{
  "head_dim": 64,
  "vocab_size": 8262,
  "activation": "relu",
  "norm": "layernorm",
  "lr": 0.000398,
  "beta1": 0.9,
  "weight_decay": 0.24,
  "lr_head": 0.00693,
  "decay_fraction": 0.602,
  "decay_shape": "linear",
  "seq_len": 512,
  "train_tokens": 1131000000
}
MLP neurons of a small language model. Each row is named by its layer, matrix (down: output weights) and neuron, and shows model dimensions 336-591. Each number is 128 + 24 x the weight over its row's rms, rounded and kept within 0 to 255. Numbers have three digits each.
After each neuron's rows, "fires before" lists the tokens most often just after its 100 highest values on Wikipedia text that the model never trained on.

L2.down3884:151164112155120115152126099155093120140115126138160140147139165132129136123127105123159139156124163124161122146134122144054152149116099130149151147090131146132101110127136128141144123097113131129128123118103143124157149114144120091164094121108141127139113137117144117156121117110110135130129113133145170096114113097099132125098054152140145091177106159078155152112115122095119115124129130093110126068130142168146149135164103118103141123125122110155191118145117126144144156171158133100119092114136163145142133071134100134162144106116131132128122137154159120092132135117123132084114114141135156161185111128118146152131163118140134132128138137097121089124166145133053098140128137127148106136083129136087157120074132181122141116099141149146151170084116080149147147093106127
fires before: ", ", "; ", "\n", ".", "-", ". "

L2.down1940:102124158124121115141107144159090152114111117115141160142136140136157129097143163154123115152133170081103146177106092108161142112139106092134108105133137144135127104134141156128128125134082136144162119066139137119142135128110136088074131129177150121188108112105101127158132138173138108085126147167116105133152107141124124113092129148135127123132105157120107089150143135136113178091066147171153133122158122137126133131122132098139129144106193114129127132102146119024153138145101142159112141132146100110126090155080144130111104098119147097163132137145145121130110166138110158158146134157137159152119088141164163089119158139104115115122162177077172086099121120131096140129122156101117095121155110131131132226099116148139159094122088119145175138151082111141130133140116115
fires before: "| ", "\n", "|"

L2.down4037:113136087126157149128153124142067111121159133083139110145131154130086131134124137154154124104118143180163125135098135106130087150145106114112146144086095102115087141126150136157132119141095093126113124139178146213153110097159129151152154117167092141151120134100123149119127127153134092120143117143118161116134090087115136146109138087126129123083148128120125128130158137118072104141127191154141126142123132181123157160101125136104060097154105115131148103170167113132169137141116134164113151140130123140161172191134148162106163131139132123127113119135129154126119161104120098141103098114113126133127123129163107135163124152160166131130099151098138115155116123126110144126152177116102097154137138111131117127133163172109121117129135061167151133145116083108148083131161155
fires before: "s ", "Star"

L2.down4188:164106111109131150076150151101117074156157134142165120145121107130100105164147096141161154122061092158174098175106135119084171112126058095150112094173133116116121167118163162108124123098141147107121131109127141122116197143130180110147094119100147138143117155137149137086145129144073123123112159109105141124128141075110097152123110133129142156150092104120123177098157118154131157114126100132114130107135155134083137164127108138129149098116109121113084136134087148109077140160077127123123099100147156127195113126113143160159151112164152095114096094162145111136059117159141119123155136151162104162124135124127080133127130150186126178146065114133120109111103127149131155143123164126156146157135103136140123129092135169139142138102125161133149143142064103113115116134155095
fires before: "States ", "States", "Angeles"

L2.down5266:098154125110122148108122142134144142120121148149115140095111118122111120096133118103094120148114137080135134128144111143109134135169150106082163149153121113163179184078128093111109096125129110100129160141135083107120096124150142070118185140153122132141107110128121137135117149099161102164139144129164146141135134117157156112154126168122105110123138103086134132138138109127150109094099085136149123141087125117121153127118124114154132139106153194136160125135119134137112133159128120108124081132137087133137093142109127120131141162121134117147106174117137150087142059159119163116101136150130138132125092159124158095118123159129141119086134148118143174082115107119108167135136117130163132131108105058132151122111154149089099142107112069163201079091094126122166158112082153
fires before: "| ", "the ", "|", "Health "

L2.down4590:079130136119137165129109136129132149092149135183117120168101129122136121159148109111103120099108128090177133174168096084173134121142144153120145117137145149148122154144161127143159159133128099106100114107109115118120109147127070137111108207139183147114136148131127074157146134148110195114078153078166118128137158101161112139144153130130111135155099141112155095120118124108156130104103109094143119102134152110152138132137093135119126130123110187135102120118162142136114125118192113115152117133097148139121135119161094176115127155116105161120110151105162099093134102117143096142146086124135127139140118156121136113124121158110084119124135127137129072130103129100087130131158159130091116137130126106125108130124154139090151143136095134115187135140067172118128136166118129
fires before: "–", "| ", "; "

L2.down3905:131148107125120109118134070170124152117127104103105138142088097154118112134060128087127138108118129131111113096121130122152120146123153159113126145132093134096137155152161141129180081082132122143117101126122163155097148121095123133119131126154118145107125122151127152135145147094130109130145110150099137113103148146125093133142107144127139100142177147103129128126108156133104110132099146123110205122118075108149114143088128199100152117142146141096128129128127119133112119182136129142134116131136109094082099130145099095113135118069149114086183161125128145089128138161175131126151113116165130085150114108094140107130155105097134116118177156152143092083157156104124118107121149127127138095105130120156116121116182131161121153070108107090070151120076115140127095149146126
fires before: "ov", ", ", "ed ", "y ", "ón ", "\n"

L2.down3480:133110088110126160145144128128155108116108165085118152139088084094099105098153092096115102128121111146090127130169150088185121156101107136160134108168085175144136133136117101139132103110085121112132120146096136131110124116095141091143113118089155181123130142178132158109108138092053164094185164131088121141108087150151146150090154130151166154118150106137133147124136163121139121136130106141157111091130108154136117110150123132133129092139150146139120125102109154157146163130106141125089128114154123112118117114160114131121158137115127136152122115114118162118140117176113113131137111126108153089191130103085110128113150099125152183160136125140132115131157084114146141099132165117131148106154135126139148118141141102133126112106145185116131176116157106133135118139125120
fires before: ".", "°", "′", "″", "ans "

L2.down6023:128133140086097087123165109129102120117110130072125180152114099148118116088148119166135107091105153139117106098106142080117109101099126102165107115136099104143120135133124119137133105110161125166154095077122125100155141154094129157175129098169142127123142093098153081140087128140112191104146140121096147092113139170160126099141188142120162119150147122108136120137126140115116186119112166116159127147097118130157128117144132124135165148151125148130142178094101098119137136139153154122116139110075162109142102113126145134127103150101117115109153138121137142146105180147115153163087169141116144135112154141128127161126163127110124131141120126117119128158098101094141127129105143127121129123117136152083144138111114118107095123095112137090069112121129130150154117148098135
fires before: "the ", "its "

L2.down5206:121159168137122125128159131140143161103111132104113101126139154157145102141156147135154103119120144146135144081118123150175138143098153140127119108149152097127125150146160153134107129118096114180046126133097150125143129115133122120161116060133136109139142105164154120159138112136127088140067125094105112128148156111135124104163124131127137143109196149118121117121151139120116170106133116146148128143137106079126158187081131130101160017125143156121122158160137118137105154133106147125145125107152123149099168115151140139115141121122101162126108098122100102084167166129151135114138094119099132162179119121075091130149142085115104145164113131116176083121111176101115114086155087125136139137091112150131115145145138107105115131152124127119156148154099145101155106106137101
fires before: "| ", "\n\n", "S", "C", "Quarter", "Best "